MLP neurons of a small language model. Each row is named by its layer, matrix (down: output weights) and neuron, and shows model dimensions 0-127. Each number is 128 + 24 x the weight over its row's rms, rounded and kept within 0 to 255. Numbers have three digits each.
A block is one neuron, or neurons of one layer that tend to fire together. Before each block is what it responds to, as a language model described it from the Wikipedia text at the highest values.

Responds to: Early number and word pieces
L7.down51:101134145143069133157113157111106131101106143176137098133119127099122135141172123148108127156092136116089140130115112162186086172117115137141162124103137134148173133154121122121132178142100147120107139135123121129122134141171139151095123118135112087119118135124094137104112132166115116111124140133113091124096150163087118124158164095138127108182141101151123091112158135094106112192147
L7.down65:147101130152100142109182112143149128138114130104150087136134162127160152120090117146127084095108113119168108137119120159151152134113119125100108068125129139144101150123118114117130117123130079128150137145129108104133130092178168166170130130152136112138115171160118123098107097072124100136105142127099128101102151153133125117139103166089140133106129114144133177100117129145127092116116
L7.down113:193106159152184113108105149077111114104127118137127162157119095167092124129094074103123175184124100117140151117133127134114129119087132149135116102108164091131104135121075136111111157095116155139132131077106149158150171126146093129084114143140149141130126182129126101144141104144141158145149143125141105130135146145118118125137151130080144110155113150133145116156122134143160155128076
L7.down222:145159115146094117094148134117144091137074130144143091134108161141138114123089142118119122117179088135147146145124092185124152145151097128133119149130108067127130125138140116153138108097173128094101130123104125125122115121117107154126115158193123140156130133170125145129110122059109138168106171136171129178093066144143092146131126114134124145134123105118156099131124135124117136144155
L7.down305:121089139146108103155112150161131160131158115127140110134154089184161114106117084140086153104093156109110154152160125154116113162109130161160139125125132098146108103109128125159153127140173127133131131111135145117093140128133120155142128128131102117190146141123166133132095105138156177083128096147086103092157114182134137131098141126096083152100082105144161181124136110112104108117138
L7.down570:113166133104085138135145130136165112154106146126125164100109162091120146077194083105155111186139145134124139127153109143133129137121145140101144084100156155125123125162162128133097146107124141121152105122088179115133168103135111089117140149155129111134124141131135090146159150097134165141078139134098120161101087129144127124113102127129132137121105098103153099126127186149167123138102
L7.down603:140135144120109117162091168137127147113128166125128155099145105098116078107112133124120136102135131108093104140136124159129109147142134156159114122141153111141098162110122074109133109115132121111131128110094118111162125156145105083096103141121108109081142189123148118174126158154104140172161121137150109138131137178111154143111139125079115129139113108132182132175152127123100131106125
L7.down608:116139135203093112127162123142143130129103108137110117119161100135158122059135137183124155134121122136133090167107125140131154156096150137119132171086100147145120154085112123156143139126111093111119161116151173118149134170103129156162121080121097094140113094125143136162140112066082144125140113108107133103115138121136134084095128123154124121088113152128151130107129146113111108129141

Responds to: Section heading ends
L7.down133:115118081128102124138124114131153123105169093150157169135117124138153101137114134118126130108145119166212084140093119114101138118118132130101112125150130163120156116118163125125143105159161088087180119118145126140107139124154119124120126113134146116153138136103134092109100119181119081172169101133144141122150099135121130125130103142160144136109177109121134130141108121142068130103135
L7.down148:157152142153139186138101121143041158146092150107118131090119130136138139138164151118136113132128103150136104133146105145117128154132128151138118182104133145083179150113116169143175131118080135153149151115085174140105098103132100148078097144094139152112120122154134140131099129174082127107165138124093153108135183131121107096107153133107104156130128143149136117139120118119153132123164
L7.down201:079113148172089164108130146170131135133130102157121072132177128101101141121127141088149131104119176120074105109121141130159120178141132136097116127099151147116130118107154096147143097096138112117127173109163125140124162139135106077125106114125076115137144157153127111131158109147110128144130113101131116114186136132116116139153080134159155142177111122093076115158134120136143127128109
L7.down391:089105163175158156139152134097092131149160105107115099106136131119101111064117127132143104150115063152131160102133132092139110121147108138137085116112114151157141131125167111129125139129138109161098130144117168124093137152107153124141114079123154145101194161149099146115119133144098062129153118138096145138082146111146173174159133105140120142107101141145132100118129161097170134122144
L7.down506:128129123125132179124120151118100121122122125122129154139092065096156174174119136089118110090133144121137093147058164100129130111139110166145103126142121106106194163133146132114118123126166111210112097134117151087132103125102110104125096104098145132100122119160148129115104102169129161134173134148111174149096154151136123124119143174114142127120129106146142132131115133132079078130136
L7.down577:126110126132118101144155114121121105165121158122102090136119151141152128096110158126110127111099130129149130139127110147103193123117066124143141155145091156098170140083146194124123097156122110077151158115115119114152097128162118144081077155146148180144100127075096112116152087126102136116111119092139126123153124145161195137129154140155119098118142126128151133157100108101128087100145
L7.down582:136137086111106133114152167128124152125101106092127128094109166142132153114162124120120130127120144130122150134147137166121111149131149188163133138098131114131171155158119112172158082135097161097133179112129088128120129139123116130121143113124135180111126195154103104150148136118109130127135151116113075149108089090167135111130164158139130115127137110162114090136086133107107098125075
L7.down623:141169136130139126137130129155118124114110103126124142148118127113122123139132167118147100137148137180184068120147103105137143129115122135116191096122124146088157157088147122119096149127135140129169154097075147126164125118113125116118126071143140148139123118118132137116130166158131145149148151130154131080162149140127161076145173091124128139088128111130118127121093142140144110106115

Responds to: Possessive apostrophe
L2.down32:124134123145105118118116123135129118118123176121095145117098087095156149107146109127135148179119152135100115123150123157098116131143121124144158141143115129128123125171180150077134139143137085141134144162112108115095120127095099149200104129123116142127120168124081121130110098135084135132144071150161165118113142096156151129183121159082152115135142093139145130088114100133120118100120
L2.down65:142142098165139105122166105137126088109133136090116149084118125105195162124160109114110117112102145157092134133118154135070136126108133140144124136143127164138175128162131135109134129144139104188147094115135127111095142109133130097162126104122122123115112105112154112143125114160091172172128152136145111148071124147155083179121182126093108099110130108159125142101102110164116101095128

Responds to: Wikitable cell tokens
L7.down29:103148146152109129177115112168138074144126126159104131121144110153141093098129135149110140130133151093149120122115079096117124123121154146115131109150142115099136147113113119107136123089144164147161148090104152082115120086134203120159108118104156151129107138111088145143075178081135150111165108111144105113127131149161159107079138146134117150121166099103104119106127136136131167160127
L7.down89:112122106138169149126102126140125188161117132124155095103079106122093148120163099156159107140166130111143112145137112157179116113130150097103128154159141133118148120090159121079143137149116140139131129150153129147120147143168172132115111136146130108112171148136109162131131129103124181125096132143109126173096110143112134137130134147126119104150146124141141091121129158101094120095131
L7.down165:128121122138110196126120137131116118138115106134155142138091131096113149133115168121131171143141102128175073123184055157128142138164126129124169134160125115089158174139124144125132115111110173140120128106120135117096115136162133111163115123186109087110150152130116140101172106147109109122086172102144117148111078113146118137098143106107131129123138093132139156101154137162135161111148
L7.down192:119128158128141134114167130117131099142107165126116128122139135164090105128143123094130117154106082153140144189149145156065155128148151152134137139150121084103116158148115078072128114144154059153144141101112159122172101114086129141157140075102157162154108135130140167126158138107108160139097117126136100124113126138132111127157101104089136131157131130076130059131109128134110090105151
L7.down242:153155105129089133196142115126146150119113085167148115107113174083153109100124192135116137110130123131154123145139135123120118136167121149127124095116128112125130094123095109167138073123121180092125115137082112166118171113106133130160128156141101148103117148155093079065105120138131154164146154130144120128153119092135131171123137073125148113118134125131142117126125124128127144164065
L7.down260:149102100112096138126142126123141145094111119107137137195146139147133107160097108167089143117153123110115098098135131087127146133173123124139113095159109115148118074166131162123115135105118117140147144162124131125111148118148118138137166164126117124148153146127108093111191138129173097147126116119142142102135104165147115177137138156118105086109112092111084126047133151128138112150133
L7.down289:141121118116156138137128105147112163152153157113167137082133158131118128163150132140128152104109121111206143132118144111143140125096143086125121147109129125080140161148148106060114064141159098140111122137121098106157151118150095128124138114132146130143141146120092136114164147094112166163152132142157152138105152131075182088118101154115079143127135110129150113146100147081114157135122
L7.down405:125147160124132134136109144125094123108137139104112150144081154145133089127160129134143067161109149128115124133120072190140142132116181138132146150137082144082065125122100114117144186154163133077153132088077169134119165108149158105154123133129173102120105184135093120149132124136121143112166129101107074117133100142135162172103160141107105148119111110148153121132115152168146134123101

Responds to: Numbers and table cells
L4.down235:123126130147142145136181134169127144142125181161088158111112120166130091134130167127143140152152120124108151092158110145133122135085087147135115117138146104144112082151113129164116127181148143183150100125180167146115128098148093116080104146083137106121133124100116133143104150167136161167142112141132111076107130128134118109080115175124106149131113103123120089166123171131138113141125
L4.down318:155116101135065115116101132150136104165171157128134128157129151180094097082142118123093162143140115129118148143114126153114129112095092142089126136130108119110134135142115126105121102143134102122146118103156131126150147145125109133097108136156085130121114156125164161173129133189117129148110130131142120115151156151134093094096120152105146092132144092165102084169165199155146167172133
L4.down328:113146141172103126167116144093156122148159126175147158113132105146152105140169151074165177129136083131146154148171137141065134130140111106093140116122152131114124125108108129187109140097132100173119129095133099168143114124159162139135133108154143145117092128107139113118118102144117122130130169136135130102119140138125113109131148113130150150141091089143156107121101160088134168099110
L4.down576:105130122145137133124143115105177138134174164132112128141130104184102100143138127151083103132090129145193102139157108184157116118114156101102091094113132152089126123169109119126140132153118146185082110113113103117113132123159108101129113141125132116118174116128136134157151167085129093101104107130128092102131120106152163139144121127125185128096110122094127089112126195104139111167122

Responds to: Formulaic statistical boilerplate
L2.down438:123152125161152135131131124086093090135162101151138152123132107127120140093127087154130167118133111155175143137123174110096141156085092132184148120075126099134169143094127151135138160123104161118127150117116109142142114153102112095103120082157176191139133138148148098101166105127112093148102122121148102090154146119118118120136108136118116182135127119109097162139133158078093113135136
L2.down462:096163085162136131110137134139099117132105122141099119103146137088094104134096124151170130126105123131127117147171134158104083062126103136151100099108110136057158137133146093129104132139148174152152127134142137144112119140114147127151151144143114119139138119114135125132124102145068113138142187094158125120165129139128119107150135072140147146139143116186122096169111144151145163126108

Responds to: Capitalized-name word starts
L4.down272:144139115100141104122159142091099098139110120107078110153145161116139139138082100159184112140143086099146082135136155128155104126127144154140115093165180089082171130119110094169152121143145166110154107146144173109110165106140152144091140074156130167126131127131131113148162125082120133158089127107114119111148138109129146119172076161151131101115103112111130109124158118147126085109147
L4.down492:121145101185096134120168128116167120128126094144110161140150165148111127129148084134134112146088115143141129121089142131111151119141117116136176123139160147112099103060122078129136096101158122126137123141118143137119134115161076085135133164100120146088146148126143132122107090132099116130076153172087152147107091109148111132130130168117109128094099159147130108079150111125157117102163
L4.down533:138129116168124134117148123107142121145105095070123083153177091130112126159135092135147126202136109128131147087152149134121099139115127140192114103115124132133164111153125111128134120092161126121144099118110089167116108138139084147151150127159130166138123116131132155116129137092089133109097105084123144119129180160108132113150135110132165109184146088098125168163112133105078111119147
L4.down572:185144121126154093126167127164108124147128153101150124106145131119149114106101163122132123147174102105108124109164121161110133127075123179121114118125121158123113126114132103135136140171114115174147093129110135110093137138173120145143118114136140146094124122153120136155086094175138151141125100124137093108154121115118119113140165156125160126108087141171152094145170170159156140121131

Responds to: First digit of numbers
L4.down44:146119126143144096147154154127120146121154141109134068159147098118117129156129084109201088120152120128094119154133109119156179130141137124144108135151136144143113146128153127092086122084134117173116120146141103125105105199116141107137153151110166170143142117136087123133100113147123132114158121152193134149158116166090109089135151114107153129173121135117102128145110109119101126076122
L4.down64:114093161149132138117124109109106136098132080120136076128130150120107148122137164143135163110113126115125135121131105108101169133127105137074125097134131140106138105134148152167153142115135162144126141157112134106158145188127178104132120138115109142172138116131099153129101083125099122117127165098111125165121122135118124102102117181103122145138169120095127139089128088146111121183083
L4.down264:141136131120092132148102127166136122134119113096122114133094131131085152126178111177133148126099138138152102129135102140126127087109109107082115113156173162118133128145143139121092106098167159131125149169155130102077149161120162100148112142106109139129140173143124150099105095132146176107128086100136154148092120178177107133138108150103129138135128140085135121106129087109148112139146
L4.down556:132108167138144086151128140157133107108154112123117108145151160108113127134137104120175124091110152122147114122137092092134136145137139121114130097167146124132135104113109142150138124119151138101072124131094141098131120185102164123146145137109150158140144121161079121107124126109136158069151124102144106114147106124136104129123119143102143133125153118115117161163117124097124152107090

Responds to: Wiki section heading markers
L2.down410:110162157116147185125115133119078167132136118117068158146134133126147138122158162132134159163168098127088133123169150148081129149113147119135100098114125125080182118170125112112157109131135149156096118133116092120139156127128149162130122120140060130101133131145124144126144094126140114088140123121153097071120148140148098102121084161150132157072132160135132171150133120123097118098140
L2.down454:181111134132128149097139125119110111143132096053124074083113165149156092101070121141143143160134135145108140143140138086123118170134134152115120107105092160113121130122108138128200124150142155161118143115117145120110154138108123117091170154116138153163137138168098124140158131139126113116100094135096124132146134138159134130136108180121169136091108163131102146100148089136088148122117

Responds to: Word-initial "en" fragments
L7.down286:130097136128099162131102094100111155154098131168112111151095108107126122152123159127111152128174151143112113170126152149135075098155111133120167137187078156130203108158125112141130092134126162136125137133118104123105135086123115146176106134133190109129126140114156135141123119149196093112154118147109105106120137108093109150137130174118127134082143126107116149139109125138142127107130
L7.down299:152127146109168112130103112166114124184116119101130161137128136130144125202108120139145143105107117115145078187133137134118105168110135113102124130090113171116132130134088150089123113112129122113098089176137136124152119098181152116126168140110153113144133187102134119127075097158155122123138122131144131135145113117099114109120131152128081111099122168120118154146085140124163115135141
L7.down302:146079153169104164068124146139166124122106140107155143114126109145124099136178104095151139156109068127111129183144114145175146154103127133138143080097132108120091142116145104120161139119057144093090122096107119135113132097133067127148099106097114139119102141159122128142126151164143115101159127150118157129098134122121113140122135147140129087141097181166092144113119155113135126142131
L7.down328:123129105114142173156119147113131103124153114162142179089130177061133145100175129099115100124118109160103181160075118147133135130163130141158155103125133125106123097140129136140132118128134121119117132108099107123117158109100113154179120132100143105093130128122133129093100093116140104131187126079183146132139096151159136154124137118141094144117128160143163123139134120122142122060127
L7.down357:126097081122161162109186116105117125159136127110136082106140097112092127130111108089131126111169099153131146140124124115122139076152150172134102139158146126093126117148162099157108147123169152140141116122139146130142094145118100123145117130116095164102170142136127128135141135135107134092108117182104121096114133123180135094146108119168165112116096129098087109126143179145166166126122
L7.down400:105079146090080152101121133194132147114142121096133116139107194099074113165092151118203101120155115154134129150131164147111131135120106186132095133139124112112113144122124120137143117133128097137138117158120155149137146134160092115121127123102142113126122118135156153128123148151140112131105110107134123171145137108136113101153167138077146123127112135140149097096115152101110084144096
L7.down417:124160088133140150155103145130135133167091128103122139138117140137116108130164126177118133135120116111088105109106126141161073153139121103093130129084135099121096116094169115137126192130163123176145142153135139154141165119146115117097101150151100089133173130107068122133137078098153117136145135118087122067131110145099135161149123162169140127127118090172158091133121155100137099135125
L7.down483:125137110111120111140134099118095122131145144164121138151137136104106111130139093127182161119150098144074148124118118120094179131090120090173162132136177112098142118129144103106082128097160104096107094104125160103131101136062132171144161160082140149137101117091124118142103166145148111120120158092153132168120125101133111149146076090133154130118178135135170129129131119133133132148142

Responds to: Possessive 's token
L7.down19:139127137177142120113088109103144092128121116153129094115127148152133100117118101130144093119149144118172080162146132096124121139147165164127124174129166104123078133137122106107124103169147130113164146124122156128156157102108104083093152113131092145126121134154159134124154142117099134148091087129123147126151125099169107129093144099125161113118112109104157139131140146172134059107114
L7.down56:148118143115154071139095129117085160125134158137094147102104148091131157136134120125098120068127137071110112148122152168137139121095108138152100134126111161170170121116115146143126108160114136180167137161097107104127154144102163165147152154151120136115154156131154134124114086120134146127100087146103097135120075121122121153108157152123131110087096147147078110115135176174102119123129
L7.down116:135159175112127109119068113158115118114151128117093108162132117135154166115148140101168115144085175114105089154164189133114154095106153161159133094137113105133138161163145122113128127116124158120152162141083120150171114149126114144155147123135094081082092163156135052166109098110087144114115148114089152160144133131126118157122111156120111144111137101143150119138133139129121113116099
L7.down123:124125148139148149133103126130089129190096127152125152129137133113093132160140112125115121086101148114061100133127146078167153114116093150108160109151135153125175127156118085093110193084140114166148150168141135107105115132132109138150154093131130106123096157066130123138116118184137099119160127162141107120154131142128126105155134159152093126131132152137128130117113110109142117133099
L7.down151:156166119134095147119113122087070105153124136105125173163115112128168154158168100121167104134107114115129192122113118130094168125129118117121132134153116119141115132086130132129175167144093096126143159104131105150103119110127112127116109145152139163106150110125158117148124112119092136131135119114122130118149166098063116116135162066100103140106153170130163157184137087125113133161130
L7.down155:096122145123131164175132100186124138132146123173111154095115114126102101114106094149138132102123125133140146174113091118128145171134110143100126145111146168118185173077122101127192167128127146092129134145080116119143122087106117117124155114164094129111157129117149119097095123154119131085131109159137121102144163150158088162143156143119114097142143116139139069142162143128149116092166
L7.down244:155155120138132129089123171124129141148121127120077156130132138117138070144148107075101133155118162154088118175120104129117166154146131123119091154122113131129093129105108117137125164126137119142107099111107146102138157115089103140140158134114154166129172142115110161129177169169092150123128114131146081155097086120124139150097084149136156129117150126172111149150110121143134059126154
L7.down587:152150152148179125120116108110136137158158124117098173152108121155068157166108131128185105139111062172135118099195135141159151166121159135122117147146102163130129106119080114123135145109163116126134172152085132131154125099130103127100164093161169119121107152130106131113141141122140106110107123109145102106118124138113122110109130149077156095126134070118147137109131124104143122116117

Responds to: Sentence ends and word-starts
L4.down58:133070158127167113112137140165131123185152111112113110147125139094170092130125156095113126110145154116111098078151121110138184124189150124142129138124138131091148149181129148115130146121113131102148120135111129094095124198127127121110127116132138146129081145162160129203131145133119112123137102108119109096137134115102173096115135106141096115136154128111105184123122134149122136106137
L4.down339:101093123145123112128136128132094140116133118110109142135123096159127173124142139079134100128103105168150155122121116082094117121156108144117147147164131150145143153105149140162146201086074133115126150135122143094092099087161118148120100095083165156107111100138113121102110114123126115136112140091121155137122174080127108117160151125100092143124103146182144106136131085138151113116136
L4.down370:129106115169140091173114144121100118151085116131166092114168167122126116079121138128116162142112155193130123141134131113129116097122139119100133115122171108145133105143123166132082123109163118133107144139158123137131062143186123122085081116151126117089145175151111087126111087130108122135109136105127106105113133106162093131107152122112096098152133189175115092109145138106136133103153
L4.down484:163148124062103159126078163135158143132105137150153142140126101133121127135114135145117146150110098129149136117126179118137098104148113125127115129140179196150165124111160131142103097164142128105104097128107131133139177124125131151101082124138161133094123125148119116126161117135141117093129126122148104093131168143159105088157124119132125121118100053202159101157121114128136116145124

Responds to: Initials and name fragments
L7.down115:120155140107104083142120131115088131114126130163112163152076087090142106149119086155132150136123138146141127135127158145124079158188127114131107160115124126057140107161104130119105111179124153160139126115144114126145122166130136136127109138130137104103143146147144131112151146110119120117148157123118128130094122145070132166154148140143115161126163112095134119162159102084110139139132
L7.down203:093123109146166061139126135119129113132123081139142111121142098142122135120102121151126152144147091114022086102143127136150155132125125093153162159142101105154118108127127086126133122118115133129110162102126085124128124116207154142142157131103136130140108068086123126138131180147117122114126112123161130124150118152122137111166115129132174126106164113109147134146129105126121123155160
L7.down211:125096144140122103159105146098146172139115169114121129151153107121125096113136114129127157127146084119168130115125118107139176154117139178090145114132142097164149172116116121135131115137115119136125174140135085142124106143167157121128130109171148169157105157144101134102130165149103080155125109170135098119117106165138154144119132120075128145070112081102149126134123118129139103077134
L7.down285:127098132111155133135175133120099113165111149121118119138101115132064136050170118131101106135125119144114131114135105150182126115110091158112097121149173119137113117160099128144157105121073114122118097133094128163117158138150114152140109123116139118109187136122141129154108142174114124130103112108153097104143155159116090128096106129145152128148161146152123126114184120125123148104165
L7.down322:166104148141131129128111146144156142140140090106134130130106141144142082137136128112108116129175133156102131125143152105172114132109117139127142165151114132123116128147109158110152087116146161104117128163160101116161170159141169109129146145133191119131107109111128118103121164121179132110112103113151113089095131122123130149108130181127145117097177100102120094139072139102114104160134
L7.down586:119103166118106162104087144131122141121158155108091106097111118124162117114147154124175145168151172115049189175163090119107129133138137137131105135109111127108121156113141066118119123109139103145128109123124144165158127147089120133126134139147134120108120122086182141175137104113140162144127127105089108086103165123113142159126137108132121158130119151101143140148086132118144138125088
L7.down622:093059118092156159120089160073117138111152109158122118149131116129146138116124151117155129100117106143149148196104161149137088157106136129164147125121112151125141122111140127148144079131150124168099079107159129147154114148113124134136175163117150153139114112145168123167125082111142144153084092127168156146148111097080151151156129105087139144113117102104099131151087123146142117122140
L7.down630:167142126095122178138127114111140136114151113171129112126116119128136138117143092126130074098126113132149149130153168106148116133147109137151182117172108134178133096170118074101157090158108142076153115125106115159124129121155174107170117132133117130128137110157117147096125092150123128160139120122133148111123099092153090161122127148072110147124116128101155102120129131124123146074152

Responds to: Possessive 's suffix
L4.down33:123114114155083156111109150129125155117164133119088142089069167099107111095158110124134141146143124088112171169149133096164166108161148131145149090109156131094129134095163108099130184082084125158087124146135102131131128136098154157112118107112089162142107113168131119165119124148126127122140156108132147095128154128117086105153074143116134114154104117174165135077140131160112144122130
L4.down154:131150165106113174109176121114172148163135126139068113124078158149155136104128108115123106131122097146168129105127140114084080163151140133176085100129153112156156164120086121135151153127131166113107136114115136162155160129131166120157136143124170141141143167108126105132138137105111129146130160149119126133132097173121113150117121147133130144100067111116117127102098132102123091139084
L4.down323:140123129158157118140118156141176118125143130108064136121110112158125124157137119092105133172145097184140141166142136104138098127146124182123122114160134080175112153130095144167078122129094128128083144157131111137082134108150134090138124090144154125132126135129112131135109124114127140131138141139124124096140118141117131098082139125139157095116113117172163105166115114138107154159171
L4.down609:125133130131127103115114122145141147120156106125119103146108172109135156133111157140142151097147126144155125189110107131127159094133139128132143127125143161111082149087123158158135127164110108095154156141132122123143116135115134129111126119168080114089123104107174128087130145154098107084100124147130127152137138189097117168116142102136180120124120109174150142142083161154129103118138

Responds to: Word-initial prefix fragments
L2.down381:158188104156133115113163131099155112113141145136093122098165133122101137137155150177128107135101123142135160117127120126115176108143152128113114140121155130160148080125093116104117119111170098114124097099122130090120146103151120135155154162132123133100151108123141104090119123078133097123111133121109174090134112153101102129137149137139151151166120112154176102134087157109133162111152
L2.down587:113124126143144145102195098118147112132072143155111145114123107147126139114108111127144127156130092150133127143113135163110134174193128135129129128132129161102175146100163152151164108100149132095141128134102085138103118118103144117104119113128108192102118115151143101125105137136120122123136097107133126182146066107116117090127162140164125145094139138149114147148108098131139095094112

Responds to: Wiki heading closers
L4.down96:112147151114140148137156160134090116116079133140074147116154114118139136154149137132119112125130128113177124079134157076094141126131123076144136149123122166140131145138154137191120140124124114179126115113120152142132145131151085157140128094121101138131120103141114134156142114136140111134133112150131179091116162144153080101082136115118125094112135140132140136143098085144129081106160
L4.down279:132121116162151148153144159131124137142073107134124134137128100100082203125159107134135125079122101150158127128146133088128144173147106159165155140168160151101099106144153117185142124148102124134122122158117118082113147139102129136090087122114126147110119138205129130134128106143147119126173097184126158127149155122107150139123117106125096106117129090153123103133144119147137094099129
L4.down392:148115143145124114123153143142100111146147135100086114128121149143144107140101133137135137175128150127104111072149163145150157177116139148116103113128142143134124119152068131122165088121108127100181128143173090144154122139147143117155095114129123086115147133123130113166106126144145137116130105149143096076133145057131122084098149134126122105088128059149102119133128156120123138144097
L4.down541:133141117123122145112140134179129150125131118087091220144133119155112133133148111119169144150168104117145118103151108103109156126153114166125175166099108146114138163104130081126162095103130136120123145134126167144101146145097107127110136111118138144090134140158068147112142145152110101111171097127148126062168162140139115123141129130101104145100149087148132116151130106132134119131133

Responds to: Table pipes and word fragments
L7.down45:133144132126163123128129130097102133107128127163120142114163111101111137127155100160118135133141167137135101092169129083120145117077144119124099130092159161146139124126177159141131083156125155124113161147128148082167144104114107109159137100107138135088132094143149105096120072132061142135140104129156131176165120084113096149131149134086117121130117156183109145104115136167090084156103
L7.down94:117099172138090089122164134144120154159132146117143142158146099142101150103127134087145117113112143113095122079171093117143128133154120121139124095144164100105153157120101118081136161127155122158164128172100132127135118131129131132096146076143113139118144102136114148194135114153088127102124107156160097106133150135084109175161133105122113119120133125091109160109108149139121129150116
L7.down162:200124122114179162114071151135089141117153130130113153101086118155135115164119150116075102120155136101114106144109176091117087124154140158147152079132151051124137138123103090131127135141111131174131127163120151134115118082125151105126109120120107118118171160152135127117113123141135147169139138138132183116086129110140130110080164141116088131137152108140137144145117109143135110145127
L7.down208:101123123135118170145156126109158162129104072105147143117107143114168085095125076112141146120167119203126093131134137158166126143145118104098125147161114144131116146130094176180155087175123122114107089111114096137119148122127142119126116107112112151098149120118093099124147134157153135097138131147098149115132116128126113098094114163113148145169156113121141127131144144124101149145104
L7.down209:102138157150168117119138127110189105061122128157086118083143151086179107091106121138109125108153154144120116142119159095134162151116133134123113116160161122151148130123101129104091156129163210117096142105136095141161177114117132144151171115075141149143122108103113116114153136141109107135134138125091109113137113129131127095077132129127129116108135092100163128125137146157126153136156
L7.down452:155115129134140165141105167101129114106143094119077145105150135142134107137109123126185163110164151167147148105141142179132131120170109115154128120085140125151125115126096138128130162111140141123111134115147114155103144135148061097110136116205139123101128132130141117130149157137108147156082119139108147112109116084145138081088144153111124088169128092142138113120105106116126153117158
L7.down537:118151175133121142118103192137143132139107142116083093122163125120093111134144151105103112132150104129100109069135128136121123137104135145189114101125153154133084140127135105128142180093121125169110137111115184144104097161116114126110107091165115105178143110137134149212169134129138149153139123156140132137139158146134115130111150093119150136148128110108121112123097126118137118083126
L7.down574:127142134130120151129121137136099131092127150146105141130138151133136126163124120135121134139199113143088135139144169167137137113133102157146149125103094146119124112129095128132136112093119171104155143138101154109129130111140145104119130137144086126071113096114104125094127150175121127111112148091092101163103154160123174099106126152173124126096134149139110139159126168155165116161109

Responds to: Accented letters, name onsets
L2.down111:145145126103067131133174118159172125150123149163105156110141130113147131089118110147106109132116164106116158114141131089124106111129113132093159130150125127163175152127119170132123100137115104117129147115137106106159127124113106126119138145064147131160129083099123112113127115156144115149111152103096143161093141127100082163107146117122147113138158076177137129144139179102144137159142
L2.down222:153116110150120137172193156069128125149110154137113139129123114127154107107092130158122124144119122145135141099112143167126104121157136132156168156118119044143146105089124106130117157131091149102145107152119131077125104143124153083139148108139159139118137103125117124098118134131144191135158152127107160139127113124125127119135150143162123144097152049132136112110133101121114116184141

Responds to: Plural word-final suffixes
L2.down235:130119152121132124129135126140107178093139100104104165093155071114136154112145108155134114112088145124106124115114139133168144102130110142151138129169157105202120138145143133133142124143136112122138174121164107120124134129169135129151101104160135129119136138125121167137137116159047136125096136177110121166117160131111080120067127118151102154137131098132080115126093158108132108115114
L2.down372:083127130127078116171098124168165149096093163182149167136116107124136139131109137164119136152119116122127164082197191144142162166153126124144110090131095154127135127133127155148144102169098128096136115120137135149105143101170108122116127091152160110118100116106093148115130104124122136124137122098134098160125083107145137128131129144143136141154110092078114106108129134165102158108124

Responds to: Leading digits in numbers
L2.down93:173142128134086113115076148157170093096136109179122157097133130119126117137156094182123143138099140124114106170135137165134102149135119139110128137132152166138098144131101150108152142100093142124129157113156097063077115083125145140150103132132114139131143144123121166152109150128131134138050128122170148114124123122102167141120085180097104120153145121117116115120114138110109114191124
L2.down443:157135132136084126130094148184149108101141117168126148124142127124139137135153117172121146130127098103103104173163114135151096145107120135099131102116130151160122143132130136087130101114141144159129143128145121128083128105132148127147074133154067152113138125136120156135115155151126115119104144061163132132100116155071139149104094150104098120105193129105103133126146133133085143182096